MLP neurons of a small language model. Each row is named by its layer, matrix (gate and up: input weights) and neuron, and shows model dimensions 80-175. Each number is 200 + 40 x the weight over its row's rms, rounded and kept within 0 to 999. A neuron's up and down rows have the sign that makes its largest values positive.
After each neuron's rows, "fires after" lists the tokens most often just before its 100 highest values on Wikipedia text that the model never trained on.

L11.gate70,180,261,184,179,181,221,256,191,121,166,236,259,169,177,237,236,317,230,230,203,238,218,276,205,160,150,228,206,202,176,265,147,205,183,179,191,238,209,105,174,183,131,211,152,218,241,169,224,185,236,178,291,193,207,192,273,270,218,195,191,215,169,218,177,240,255,215,221,313,204,187,167,205,218,209,186,186,169,169,168,237,231,256,158,165,176,208,224,166,184,228,181,184,175,156,211
L11.up70,199,259,122,202,154,175,195,233,223,182,228,216,191,207,168,219,186,206,200,184,185,179,185,184,170,189,182,217,211,192,178,192,224,168,150,142,149,240,147,251,161,223,220,239,253,179,211,246,129,199,230,271,287,177,186,216,193,185,173,170,201,195,216,121,224,174,197,230,192,271,143,130,274,161,287,165,239,211,258,236,194,171,193,164,273,193,150,233,158,140,243,102,277,221,255,202
fires after: " Ch", " S", " p", " P", " c", "h"

L4.gate102,213,255,191,189,128,151,153,157,203,241,98,184,232,167,77,239,225,206,239,159,285,172,232,167,224,193,217,172,177,200,186,178,190,196,150,220,170,207,164,247,154,216,188,206,249,162,207,206,155,162,168,236,273,223,187,202,198,161,186,236,303,195,252,150,95,200,159,192,182,187,181,151,116,163,224,208,258,193,237,240,196,149,256,219,127,165,187,252,197,204,204,130,209,187,202,212
L4.up102,179,178,189,190,207,252,163,177,256,265,207,238,191,253,270,173,176,189,200,257,179,231,196,156,188,209,209,175,146,218,243,144,175,160,234,227,244,245,174,169,194,148,175,235,261,156,253,173,197,203,223,187,220,207,209,121,183,134,219,258,273,172,190,160,237,193,183,216,95,185,219,244,150,188,142,151,231,179,235,270,271,239,149,234,262,215,199,205,247,143,124,194,250,182,313,264
fires after: " M", " T", "c", " S", "ol"

L6.gate125,215,258,206,281,154,190,191,245,198,171,241,228,183,271,183,203,155,227,209,163,196,109,241,184,237,197,141,187,139,228,261,169,161,206,121,197,203,206,247,199,159,173,248,135,197,199,194,247,173,147,184,250,254,109,216,166,235,180,219,209,180,224,215,180,305,228,125,174,218,191,202,229,152,197,204,257,226,206,216,226,208,218,141,183,168,184,188,180,138,185,125,101,67,253,212,195
L6.up125,224,230,195,208,224,238,181,150,224,113,152,237,163,157,222,160,168,170,249,160,242,173,268,257,151,212,230,151,199,258,262,200,198,179,210,218,198,231,281,164,178,184,237,185,224,207,261,272,201,197,188,215,193,215,175,189,209,219,224,216,198,94,204,199,175,192,213,259,191,214,234,167,148,213,194,197,183,205,208,146,275,234,221,184,144,239,215,213,170,159,155,211,150,241,180,127
fires after: " C", " c", "c", " d", " D", "h"

L2.gate178,198,235,172,264,204,178,208,248,166,221,222,216,202,174,221,132,233,143,202,216,240,168,179,259,136,206,194,210,201,255,160,196,128,91,218,141,184,225,181,236,235,233,200,227,239,205,202,252,231,242,209,203,222,193,230,170,213,172,215,228,184,122,127,227,143,141,165,258,167,218,231,182,192,202,206,217,203,217,244,129,259,165,176,212,175,93,225,181,222,205,168,139,234,205,233,215
L2.up178,231,225,156,154,197,127,257,151,223,166,141,299,259,193,207,228,164,158,263,194,171,171,256,190,192,200,164,225,199,153,177,250,260,177,191,245,227,172,224,159,245,190,219,158,179,174,205,130,130,166,253,266,175,192,184,199,273,296,193,216,212,206,151,242,246,190,240,222,195,263,196,197,226,184,134,171,208,212,200,194,167,140,255,184,187,175,248,281,181,244,183,145,188,154,228,204
fires after: " D", "|---|---", " ", " T", " d", " F"

L8.gate31,210,211,189,310,187,247,164,280,174,297,236,220,198,149,272,190,214,233,233,205,225,206,172,144,200,178,247,263,128,280,168,194,194,206,190,116,157,199,135,151,219,253,193,171,262,143,235,178,178,193,246,229,223,208,204,203,249,180,159,214,181,313,172,174,146,217,165,197,223,175,190,158,233,182,202,209,147,174,155,165,204,181,232,241,240,219,142,189,245,215,141,256,233,186,257,270
L8.up31,228,195,215,237,261,246,179,192,173,168,162,228,207,139,236,198,195,259,260,182,217,204,194,239,183,269,212,203,278,117,196,226,189,214,244,228,203,234,263,194,209,237,202,191,161,210,200,175,149,191,102,179,187,125,180,230,164,188,182,177,202,164,241,141,167,253,125,211,201,185,164,228,236,160,220,208,192,97,139,157,217,223,174,182,190,207,178,227,194,260,190,200,231,192,198,213
fires after: "og", "ro", " B", " g", "on", "b"

L4.gate65,163,169,113,249,178,182,213,231,222,168,179,256,163,191,175,230,213,212,268,192,180,216,168,182,187,270,228,261,215,249,132,237,101,174,190,186,221,170,238,221,160,250,243,183,140,180,175,217,210,162,290,192,126,229,224,155,220,269,202,198,196,195,245,225,195,231,189,210,118,230,362,208,217,158,177,252,121,212,241,193,210,210,184,191,229,206,214,223,122,192,175,217,180,233,216,254
L4.up65,209,167,223,200,152,208,196,254,204,261,225,224,151,188,177,206,186,192,262,195,142,100,250,150,189,167,149,191,157,177,241,217,189,262,278,197,171,220,196,224,274,189,232,194,174,170,185,169,187,152,224,243,251,209,220,197,218,191,222,211,183,265,179,183,220,240,238,254,246,288,263,120,271,209,195,178,228,174,189,127,197,195,161,186,224,115,155,180,186,166,194,136,218,219,136,149
fires after: " d", " D", "e", "an", "D"

L6.gate115,166,239,202,193,248,164,165,206,153,157,195,227,64,163,131,194,186,226,163,222,249,186,238,200,167,257,176,192,215,277,252,124,222,214,199,254,133,202,228,166,230,245,159,213,202,195,211,159,170,154,147,167,234,235,218,198,178,210,144,189,118,164,167,220,223,126,285,218,185,256,232,205,191,111,187,284,342,290,224,196,149,218,214,199,176,261,243,265,157,212,194,161,170,171,246,181
L6.up115,152,221,230,201,202,223,174,230,262,213,159,233,164,188,165,195,152,202,184,220,266,146,211,236,160,146,183,216,259,186,261,186,191,242,264,179,158,253,182,261,236,167,169,187,133,235,171,199,175,181,176,147,228,140,250,178,237,216,115,263,195,85,196,199,134,136,219,258,232,212,268,194,183,195,253,212,268,222,199,175,196,215,246,176,169,235,188,218,235,213,228,242,140,261,200,154
fires after: " h", "av", " c", "ou", " w"

L7.gate120,266,234,183,230,226,159,170,200,198,143,217,228,120,167,216,209,225,155,169,248,203,192,213,143,182,159,173,173,239,155,188,198,186,196,220,140,303,197,169,257,231,223,141,179,232,177,169,210,208,228,238,101,290,132,167,244,210,253,163,321,146,180,227,239,231,205,179,180,148,201,152,234,212,255,260,250,163,197,173,165,197,183,209,217,177,226,240,231,198,185,163,252,307,251,185,179
L7.up120,103,259,248,235,227,188,240,223,171,148,181,275,261,191,216,235,173,206,212,256,206,236,231,207,198,221,172,193,172,213,136,109,127,269,201,192,218,230,225,171,249,277,241,235,195,240,191,270,160,189,174,194,155,184,206,159,192,219,225,122,243,242,323,156,194,214,211,188,174,170,214,236,233,213,197,215,137,213,178,182,206,186,243,233,168,213,205,182,149,177,250,204,251,256,156,111
fires after: " c", " C", "i", "ec", " t"

L4.gate135,166,212,242,237,172,207,211,228,209,242,157,118,70,127,114,265,194,179,239,234,200,181,193,229,199,229,167,240,154,145,230,206,128,249,181,247,237,179,259,233,282,194,273,170,185,199,172,177,166,248,201,215,218,255,219,209,204,202,232,167,211,200,224,131,167,228,121,246,141,156,209,208,199,158,168,240,257,189,170,272,202,189,256,248,262,200,220,218,263,177,195,218,200,218,162,166
L4.up135,168,91,206,205,186,143,251,105,128,243,183,95,207,223,220,259,243,154,141,235,219,113,146,198,214,189,193,149,197,162,219,229,180,215,172,212,176,190,133,193,226,239,137,244,146,209,261,213,219,194,197,244,253,218,207,152,170,199,236,207,276,187,165,204,275,169,194,179,182,209,222,158,205,295,181,250,149,202,175,179,178,182,173,211,225,192,194,205,238,203,229,184,146,294,216,202
fires after: " a", "r", " he", "al", " c", " m"

L4.gate181,141,180,192,268,179,222,170,194,257,213,193,167,208,192,169,147,155,79,224,239,148,123,227,169,176,194,209,213,226,161,153,209,137,189,216,215,161,227,189,185,180,184,146,226,191,166,248,233,188,135,243,260,251,260,154,187,211,151,181,210,179,166,197,150,178,206,214,200,219,231,179,240,175,209,200,183,160,190,293,261,106,237,154,230,145,152,124,156,125,136,203,181,161,198,171,236
L4.up181,176,218,249,227,207,244,191,200,205,268,150,205,283,224,274,229,261,166,228,115,140,152,167,143,235,159,223,190,184,185,205,170,224,219,195,179,152,222,186,213,217,194,186,282,223,169,182,243,173,196,201,156,142,244,180,122,172,152,279,219,233,268,158,225,171,227,199,219,253,203,144,142,207,185,184,193,211,183,296,249,208,190,158,271,197,263,283,207,172,144,222,289,217,174,188,263
fires after: "ol", "ar", "c", "er", "e", "re"

L8.gate43,224,169,100,257,196,185,121,206,198,195,195,247,178,164,178,112,208,234,197,223,143,210,164,256,301,187,211,187,241,202,244,180,200,221,192,143,246,172,110,251,150,180,248,182,220,218,178,207,157,192,197,211,193,179,153,172,199,177,194,146,206,213,240,118,253,158,164,210,223,212,164,175,225,253,250,222,192,215,158,172,247,144,184,134,192,150,264,209,193,169,175,202,153,132,183,221
L8.up43,223,177,239,207,247,227,227,225,201,211,140,240,221,169,234,111,312,149,194,223,183,225,231,241,222,204,243,262,129,215,172,211,225,247,275,253,205,181,218,201,228,257,152,154,230,220,195,191,212,105,172,222,335,209,197,237,170,181,258,194,217,204,222,194,199,214,204,153,176,210,280,219,171,263,153,203,168,224,239,143,202,219,194,260,171,195,154,227,226,282,169,170,187,276,181,202
fires after: "i", " th", "ac", "th", "f", "u"

L2.gate32,238,247,223,247,232,131,217,211,191,160,212,104,202,172,206,212,118,193,184,195,154,165,228,156,187,164,244,242,223,218,206,189,183,191,179,216,221,156,279,236,222,197,244,214,201,173,168,111,237,166,172,243,175,236,206,195,211,245,218,151,215,194,213,181,225,186,160,170,222,245,178,194,230,250,185,216,227,199,206,182,213,209,167,201,224,211,203,242,172,234,230,161,246,168,206,178
L2.up32,147,221,154,176,206,216,263,220,181,173,147,217,220,139,214,219,179,206,246,181,257,209,283,132,257,200,143,307,175,195,135,180,151,197,162,214,164,204,253,230,177,273,234,200,188,242,208,164,239,133,195,224,213,175,182,159,175,223,165,191,149,222,208,227,229,232,175,279,238,224,172,163,178,185,228,232,262,223,115,232,182,152,141,167,229,135,267,125,183,194,179,290,138,228,201,235
fires after: "it", "et", "r", "ic", "f"

L4.gate180,222,212,191,163,149,291,234,191,240,234,102,209,147,143,237,211,164,222,161,257,214,234,235,199,188,221,187,242,191,173,173,199,231,230,197,197,190,227,155,170,189,183,160,226,238,254,165,166,190,160,184,121,194,194,195,263,143,172,241,294,189,176,187,214,178,251,224,170,170,215,195,234,226,182,218,213,222,225,135,170,314,242,274,232,298,103,105,209,228,173,245,144,248,200,178,187
L4.up180,120,254,258,193,167,193,235,184,188,137,147,149,222,145,195,207,177,144,210,121,233,229,200,185,240,200,133,228,175,245,124,244,243,298,203,194,239,208,182,188,201,262,228,237,208,214,127,152,236,195,199,303,163,117,206,200,128,177,239,176,243,198,142,130,255,211,221,213,192,247,166,223,227,216,222,189,155,181,240,160,230,196,208,180,211,192,196,146,196,241,176,206,156,200,210,203
fires after: "it", "o", "s", "i", "en"

L3.gate93,185,177,270,217,275,186,166,156,243,175,186,167,156,213,175,136,203,199,168,136,214,156,197,195,130,161,215,214,277,157,184,256,148,202,249,151,249,150,204,268,207,200,212,181,284,269,205,271,231,220,248,137,252,192,187,161,179,164,132,241,190,215,141,186,130,156,185,245,182,191,214,214,159,213,153,260,255,200,285,256,155,167,195,152,227,192,190,146,161,174,153,206,213,141,229,239
L3.up93,226,155,237,190,201,207,278,220,214,230,256,187,256,229,193,215,251,148,173,183,165,280,301,245,181,173,196,183,170,297,139,170,204,173,177,218,222,168,198,232,246,158,207,219,240,222,252,167,154,225,220,168,167,172,196,180,250,145,226,190,189,228,188,209,150,200,180,195,109,243,221,210,238,131,172,257,211,178,243,189,133,235,187,236,197,200,219,165,171,204,234,250,225,216,242,110
fires after: " t", "i", " ch", " l", " T", "uc"

L4.gate52,204,164,204,249,190,147,233,235,228,240,224,141,138,234,234,219,241,202,172,200,146,208,193,173,210,222,177,215,254,266,239,196,163,102,187,213,163,249,142,249,222,185,174,267,196,184,235,144,215,204,247,198,208,181,235,200,187,201,190,206,222,165,277,227,290,251,175,190,227,213,137,236,136,273,267,238,160,211,238,239,253,234,204,176,217,211,172,127,178,196,182,208,219,156,175,237
L4.up52,191,231,178,212,210,263,222,217,166,215,213,207,243,257,251,184,186,142,239,160,227,201,218,145,193,278,112,211,173,191,192,149,221,147,319,233,195,199,211,168,242,191,211,179,220,229,193,233,235,190,215,238,163,223,245,222,283,152,209,237,182,257,214,253,230,173,200,260,178,189,245,220,233,187,226,194,188,147,157,184,233,240,200,175,183,126,205,197,146,165,201,146,230,227,243,218
fires after: "h", " T", " G", " D", "D", "el"

L4.gate48,189,258,250,233,216,183,140,153,239,254,198,188,275,149,194,236,125,198,162,260,138,141,237,192,202,198,264,222,243,192,221,230,194,184,214,227,157,149,216,230,166,244,216,145,160,200,154,180,280,210,222,262,94,206,110,230,241,120,268,188,186,179,230,136,228,201,214,249,220,103,232,195,131,211,136,248,205,217,231,215,220,166,201,190,166,221,167,121,188,154,182,192,257,252,237,230
L4.up48,245,196,123,204,125,275,229,142,180,170,223,189,208,197,237,185,156,166,189,263,220,183,206,234,227,146,147,208,187,202,249,209,175,173,207,148,192,172,185,142,218,175,184,221,188,176,125,219,198,175,181,201,162,215,251,212,231,163,280,204,262,218,198,222,119,220,239,234,222,212,224,216,129,242,157,218,199,225,232,239,206,196,149,232,205,187,201,175,121,255,252,190,213,264,180,245
fires after: "t", " He", "i", "ra", " E", "nd"

L2.gate7,185,213,251,209,182,169,211,243,140,157,197,157,219,188,142,143,197,229,146,159,254,177,188,221,169,188,272,114,172,221,200,160,166,264,172,244,285,198,250,103,135,136,231,184,147,170,209,187,186,216,235,166,167,172,209,215,188,250,296,194,224,239,244,184,237,267,232,121,296,229,199,200,229,224,141,230,174,166,249,237,215,215,225,239,210,152,184,232,173,229,154,233,171,104,135,164
L2.up7,198,237,237,213,155,196,155,189,216,182,224,226,253,211,163,238,275,220,196,165,233,156,176,168,146,204,249,203,244,135,206,173,267,173,174,230,201,237,193,238,190,217,145,209,211,249,222,235,256,216,258,216,219,261,194,187,241,168,195,171,180,222,195,159,169,169,137,181,248,268,176,199,232,175,275,211,224,169,184,208,172,173,215,183,204,177,196,265,234,229,187,212,181,160,249,180
fires after: " S", " M", "h", "es", "ap"

L3.gate37,157,207,186,258,157,183,185,211,284,168,195,230,215,229,193,202,278,193,240,173,169,161,205,194,170,270,147,164,255,281,181,169,160,222,189,122,210,199,187,226,124,183,165,173,148,169,245,233,177,242,255,192,174,160,211,179,202,207,136,205,186,151,166,181,170,188,201,222,196,198,214,111,225,138,219,196,201,198,195,152,232,196,290,251,172,239,193,164,226,166,168,142,160,198,237,234
L3.up37,202,174,226,196,131,222,202,165,260,197,286,274,155,203,218,168,217,165,175,247,132,169,177,251,200,163,189,169,290,266,153,242,176,272,203,228,124,227,236,196,152,195,285,213,301,210,225,166,183,201,195,253,128,181,169,162,179,285,317,140,193,128,251,200,172,190,218,199,227,144,212,211,180,168,174,268,171,208,184,194,177,253,207,194,198,187,249,231,188,218,256,223,180,120,207,183
fires after: " P", "re", " p", "er", "r", "en"

L12.gate98,162,247,232,237,198,210,182,181,220,226,229,230,141,184,193,162,267,226,258,236,234,200,64,291,257,196,131,268,169,199,221,183,227,207,184,269,235,240,277,233,185,195,239,227,180,256,226,229,140,191,184,112,206,203,211,211,249,204,182,206,219,186,279,245,217,145,256,194,220,183,203,218,233,164,266,236,149,206,158,167,198,189,268,205,157,194,184,174,187,280,138,252,257,156,184,176
L12.up98,162,178,236,159,189,163,202,203,190,165,227,261,191,238,115,149,198,176,207,179,238,227,226,203,200,256,256,164,172,227,164,221,191,163,241,217,232,181,138,240,199,217,248,185,231,123,198,225,254,202,117,151,145,260,134,252,199,166,256,194,198,210,172,206,202,272,215,198,122,214,247,178,286,261,176,175,244,167,232,230,248,282,172,239,154,201,161,266,184,207,221,233,176,171,218,216
fires after: " 201", "s", " 200", " 202"

L7.gate125,233,246,145,225,177,205,267,122,204,196,260,259,192,173,125,234,238,214,217,186,165,162,224,220,134,215,213,194,203,254,285,240,189,203,198,222,204,206,157,227,177,267,263,176,262,157,154,163,271,166,180,178,117,160,166,157,207,294,222,219,230,240,304,202,174,188,194,212,191,202,186,200,217,228,173,176,213,183,270,160,201,197,191,203,154,206,230,209,213,204,160,185,129,124,191,239
L7.up125,217,215,167,163,265,172,195,267,138,234,181,192,280,115,200,127,154,148,189,205,207,193,243,192,131,202,189,194,162,180,210,263,228,220,191,186,247,216,166,217,198,247,125,225,209,192,197,216,170,146,153,217,221,199,266,178,173,218,259,154,182,241,251,205,223,193,181,228,186,202,198,161,247,179,164,186,219,201,199,155,108,149,205,187,194,182,149,186,176,195,266,270,171,210,249,184
fires after: " f", " F", "ar", "i", "c", "u"

L3.gate176,172,126,229,240,226,246,185,207,268,189,181,197,274,203,178,156,193,173,236,208,188,186,216,193,135,193,197,250,224,225,189,169,176,222,184,157,219,232,256,246,208,157,222,156,167,219,229,258,250,180,232,146,97,153,241,147,236,270,251,189,197,214,203,225,215,258,202,279,210,258,217,287,191,183,207,274,194,230,231,203,203,210,236,162,177,219,263,199,158,187,249,151,141,198,256,200
L3.up176,169,177,197,172,105,177,159,179,200,180,170,166,170,265,235,201,201,198,173,179,186,286,156,226,123,185,149,156,190,180,190,163,200,219,177,162,195,167,160,148,202,280,199,220,250,164,174,111,214,311,224,281,206,243,254,106,156,218,187,210,174,164,227,193,211,169,311,225,255,200,149,163,130,256,197,190,231,160,139,168,232,203,162,251,172,229,183,157,185,261,274,177,312,208,179,154
fires after: " P", " d", " D", "D", "P"

L12.gate14,152,160,241,173,309,192,261,252,240,206,169,170,256,235,167,246,218,241,205,124,220,109,157,178,249,154,186,205,234,216,185,222,328,183,186,180,146,148,217,173,152,143,207,192,227,170,284,167,254,207,197,195,142,155,264,227,216,162,167,163,216,100,177,147,222,184,214,239,231,244,178,160,224,208,239,182,235,225,214,171,183,195,174,195,217,176,177,214,176,207,190,164,233,230,209,290
L12.up14,258,149,250,287,211,167,240,203,157,224,146,214,182,225,156,249,151,242,179,196,260,232,258,180,190,279,222,222,236,198,203,169,193,148,189,200,163,218,214,185,226,280,253,203,200,172,202,251,172,193,199,163,137,180,340,204,231,218,152,170,209,265,161,200,246,202,135,126,155,230,211,186,222,244,218,256,251,182,203,124,247,181,246,217,150,193,166,181,220,171,250,266,206,178,233,213
fires after: "m", "ol", "r", "e", "ul", "u"

L2.gate12,235,251,212,121,184,206,203,179,179,225,205,376,256,205,228,235,211,141,240,192,228,121,199,168,170,172,157,143,205,162,183,127,198,223,197,198,120,214,221,278,158,219,209,180,141,219,225,145,245,232,189,189,197,260,159,197,196,197,242,171,192,226,238,228,126,169,233,229,168,275,244,198,147,239,164,183,189,163,198,203,237,184,210,278,202,152,250,136,137,183,240,224,223,229,154,261
L2.up12,164,154,220,255,267,183,161,195,223,200,181,89,280,215,206,201,180,174,136,197,196,145,233,159,227,166,154,217,139,191,141,210,159,243,132,198,140,205,246,175,200,147,190,160,168,188,190,221,193,221,188,117,162,213,234,251,155,163,155,178,167,211,189,171,255,181,135,254,260,219,174,203,191,242,172,161,191,234,236,231,155,279,275,205,187,146,225,192,230,234,209,172,258,205,166,140
fires after: " P", " re", " m", "p", "P", " M"

L7.gate23,244,194,174,151,228,192,194,118,220,276,293,293,239,218,161,299,153,222,286,191,199,138,195,221,273,155,188,225,165,224,169,191,196,216,239,205,238,217,245,253,164,254,160,204,247,130,159,151,185,165,225,236,241,169,175,226,186,197,219,179,223,219,213,244,197,243,209,169,288,222,164,209,211,245,221,205,151,215,227,278,232,200,187,230,177,217,185,244,161,115,236,226,141,199,189,159
L7.up23,140,187,154,190,239,165,206,156,138,187,268,194,172,191,254,176,159,278,215,176,132,219,158,221,191,247,187,199,172,183,282,233,202,217,258,227,169,237,231,166,290,270,178,203,180,153,185,158,151,208,203,228,170,163,174,220,222,228,203,103,159,175,196,253,191,188,217,200,245,246,192,251,158,157,195,302,205,202,229,198,183,172,195,270,201,243,181,197,96,213,177,212,200,149,169,229
fires after: "s", "e", "ed", " U", "es", "r"

L8.gate185,161,178,194,191,185,101,217,187,189,127,195,136,210,225,193,222,273,132,243,287,147,186,150,225,208,165,236,182,272,248,156,135,150,134,217,199,264,201,191,148,169,143,205,158,234,127,175,196,177,161,189,203,98,245,202,135,178,231,211,145,257,108,234,137,162,172,179,195,173,160,207,211,184,222,200,168,185,162,168,189,196,150,219,199,200,149,223,191,183,154,231,140,237,140,226,211
L8.up185,213,183,213,200,161,226,224,188,179,185,180,174,128,235,179,270,243,144,204,193,218,120,161,195,256,256,148,183,299,127,209,164,199,122,151,226,168,181,219,211,210,163,307,197,220,153,305,213,233,227,215,203,183,180,261,201,172,235,226,189,146,170,180,207,194,181,167,249,270,202,170,180,262,230,300,219,288,218,232,145,225,158,170,216,206,231,220,190,210,191,221,199,208,188,227,182
fires after: "e", "b", "ie", "ic", "er", "r"

L4.gate154,207,254,243,212,183,205,194,242,204,243,165,240,163,168,220,226,339,224,208,209,178,277,206,208,187,221,257,219,169,202,236,167,198,181,260,235,226,266,94,231,168,213,223,222,185,230,259,231,224,228,212,238,194,247,170,167,222,136,139,219,171,231,210,227,245,196,224,169,205,126,231,146,107,260,168,162,215,240,181,297,162,272,217,143,254,262,207,137,231,176,263,170,170,213,188,235
L4.up154,154,230,231,127,119,232,152,200,201,221,134,242,232,232,148,129,245,123,197,202,201,265,276,187,190,164,112,196,208,223,241,216,183,230,208,219,169,142,203,206,248,210,216,244,238,177,244,189,292,221,139,153,181,247,213,219,214,211,159,190,198,232,328,258,187,246,118,214,180,156,185,209,230,230,164,127,223,188,225,146,161,245,234,210,158,173,164,232,198,203,180,222,176,210,149,215
fires after: "ar", " D", " M", "D", "l"

L6.gate43,235,192,220,177,246,195,123,109,217,192,161,208,198,235,258,274,162,191,249,246,216,157,254,174,170,296,234,194,239,148,199,151,262,225,232,214,126,238,182,223,194,140,201,154,145,160,201,134,160,179,158,199,219,186,276,184,210,230,211,244,92,221,156,157,141,153,132,232,218,181,202,141,196,138,244,217,161,211,173,207,215,220,248,250,227,263,244,140,207,224,253,243,244,189,220,210
L6.up43,198,225,161,199,172,234,196,228,183,185,174,165,129,164,238,163,277,194,197,220,246,214,86,213,193,195,242,201,163,217,277,203,157,246,260,202,185,251,160,236,224,225,261,211,149,187,118,124,188,226,254,179,147,240,171,203,155,219,108,234,207,115,196,266,172,223,180,209,214,180,183,225,173,211,171,174,197,185,237,197,195,181,220,157,182,245,210,187,143,193,206,253,195,179,195,181
fires after: " w", " c", " M", " m", "ul", " The"

L6.gate44,178,210,220,202,244,176,263,217,115,191,192,146,206,213,150,230,197,182,246,234,242,249,253,161,171,151,207,176,224,180,137,220,174,155,158,213,194,165,257,189,187,193,304,219,192,199,140,232,135,144,147,204,160,211,177,220,200,245,182,161,195,289,232,165,203,254,155,129,245,157,189,192,209,176,215,221,207,221,124,224,217,234,177,268,267,250,194,210,183,128,123,121,102,199,192,178
L6.up44,235,177,210,201,132,234,112,148,246,113,219,97,248,123,242,211,217,230,241,209,267,174,190,185,232,229,242,234,230,198,221,211,178,155,188,227,227,161,202,212,204,179,237,237,211,175,209,182,225,223,198,263,180,232,185,203,158,192,191,195,238,261,186,228,245,141,201,216,224,224,211,195,179,253,264,265,229,187,143,214,231,173,282,177,213,225,268,267,179,241,278,221,109,236,132,256
fires after: " C", " v", "f", " V", "ad", " c"

L7.gate160,218,186,159,185,215,197,144,209,206,188,212,244,182,211,173,230,211,187,175,261,167,167,155,228,242,219,210,214,135,208,233,207,233,187,225,225,197,161,202,288,123,221,175,211,274,139,152,207,189,173,280,187,161,147,201,142,280,242,205,183,237,272,200,196,97,251,162,241,205,197,215,171,280,233,174,234,219,240,174,243,197,195,261,216,189,190,215,202,214,147,176,203,243,119,200,137
L7.up160,204,227,187,246,211,143,165,201,202,160,227,262,317,212,233,149,265,211,185,204,169,175,177,158,150,144,185,240,252,187,207,239,286,268,214,135,252,181,215,203,177,216,229,175,222,110,156,178,200,241,210,211,187,201,150,184,255,202,224,231,261,226,241,169,257,261,200,107,207,264,133,247,197,175,256,257,205,189,200,208,203,244,212,184,112,161,211,245,142,189,198,229,197,222,255,284
fires after: " ", "s", " O", "e", "qu"

L6.gate20,174,205,186,134,195,141,272,220,229,226,214,201,292,211,211,137,183,153,221,202,188,145,145,195,191,225,261,135,229,252,271,205,208,218,182,178,172,194,166,254,154,248,173,191,113,146,231,173,281,225,228,196,168,205,174,171,223,143,185,168,211,155,203,169,189,72,158,181,202,141,224,231,139,180,163,194,194,227,201,194,89,229,182,225,159,143,213,196,148,139,211,210,235,179,222,209
L6.up20,170,165,169,303,223,218,182,224,164,204,205,165,202,192,155,111,137,231,177,143,236,272,213,135,210,222,245,167,206,181,244,193,160,227,160,191,147,212,270,187,205,283,231,304,213,181,219,219,183,199,165,171,220,173,207,206,229,269,190,161,185,249,230,217,238,224,209,233,192,125,240,251,229,248,69,203,268,184,200,198,197,231,238,242,243,181,262,134,165,222,192,256,199,232,181,179
fires after: " C", " c", " N", " M", " m", " n"

L2.gate107,195,260,201,220,173,199,171,215,305,224,210,189,205,146,209,241,166,221,200,190,258,212,337,202,216,153,185,267,166,261,172,211,241,206,239,203,182,256,252,193,172,259,258,176,239,174,196,210,288,297,207,187,115,257,149,127,152,189,252,204,224,177,205,164,129,211,152,222,166,137,177,206,131,241,181,180,158,203,317,201,230,183,252,229,157,218,196,150,171,193,180,166,223,213,101,232
L2.up107,244,233,209,149,133,191,254,187,209,181,189,207,220,194,221,185,163,158,180,187,252,229,176,236,249,256,157,253,177,197,244,277,134,207,162,165,255,170,206,181,209,254,194,164,219,320,198,152,237,121,176,241,135,184,248,124,150,174,241,244,176,217,216,152,158,228,212,190,186,194,211,183,181,208,250,118,203,201,229,191,179,203,229,236,239,201,187,130,196,160,179,187,177,247,206,166
fires after: " the", " The", "r", "nd", " Y", " He"

L3.gate135,112,240,198,135,181,172,255,252,191,178,244,118,159,211,197,198,240,225,187,242,219,151,172,185,262,150,179,255,230,198,224,172,245,158,208,283,143,210,294,262,157,156,264,148,213,196,182,270,160,239,257,212,224,229,158,135,209,181,234,204,131,229,220,216,254,169,162,201,163,214,227,140,204,195,148,237,167,237,243,233,188,198,186,191,207,212,221,206,201,147,189,196,176,213,242,231
L3.up135,223,162,190,134,236,229,294,139,201,209,215,145,196,178,249,187,218,210,288,244,215,130,207,187,238,174,90,166,191,296,190,164,181,153,245,214,143,164,191,160,198,146,234,285,167,207,173,208,185,243,234,185,244,259,196,249,196,171,198,231,242,249,101,171,205,154,195,183,196,181,227,226,271,210,217,235,167,230,250,201,189,241,208,167,235,260,146,186,251,242,216,259,182,239,192,185
fires after: " (", " a", " A", " m", " t", " h"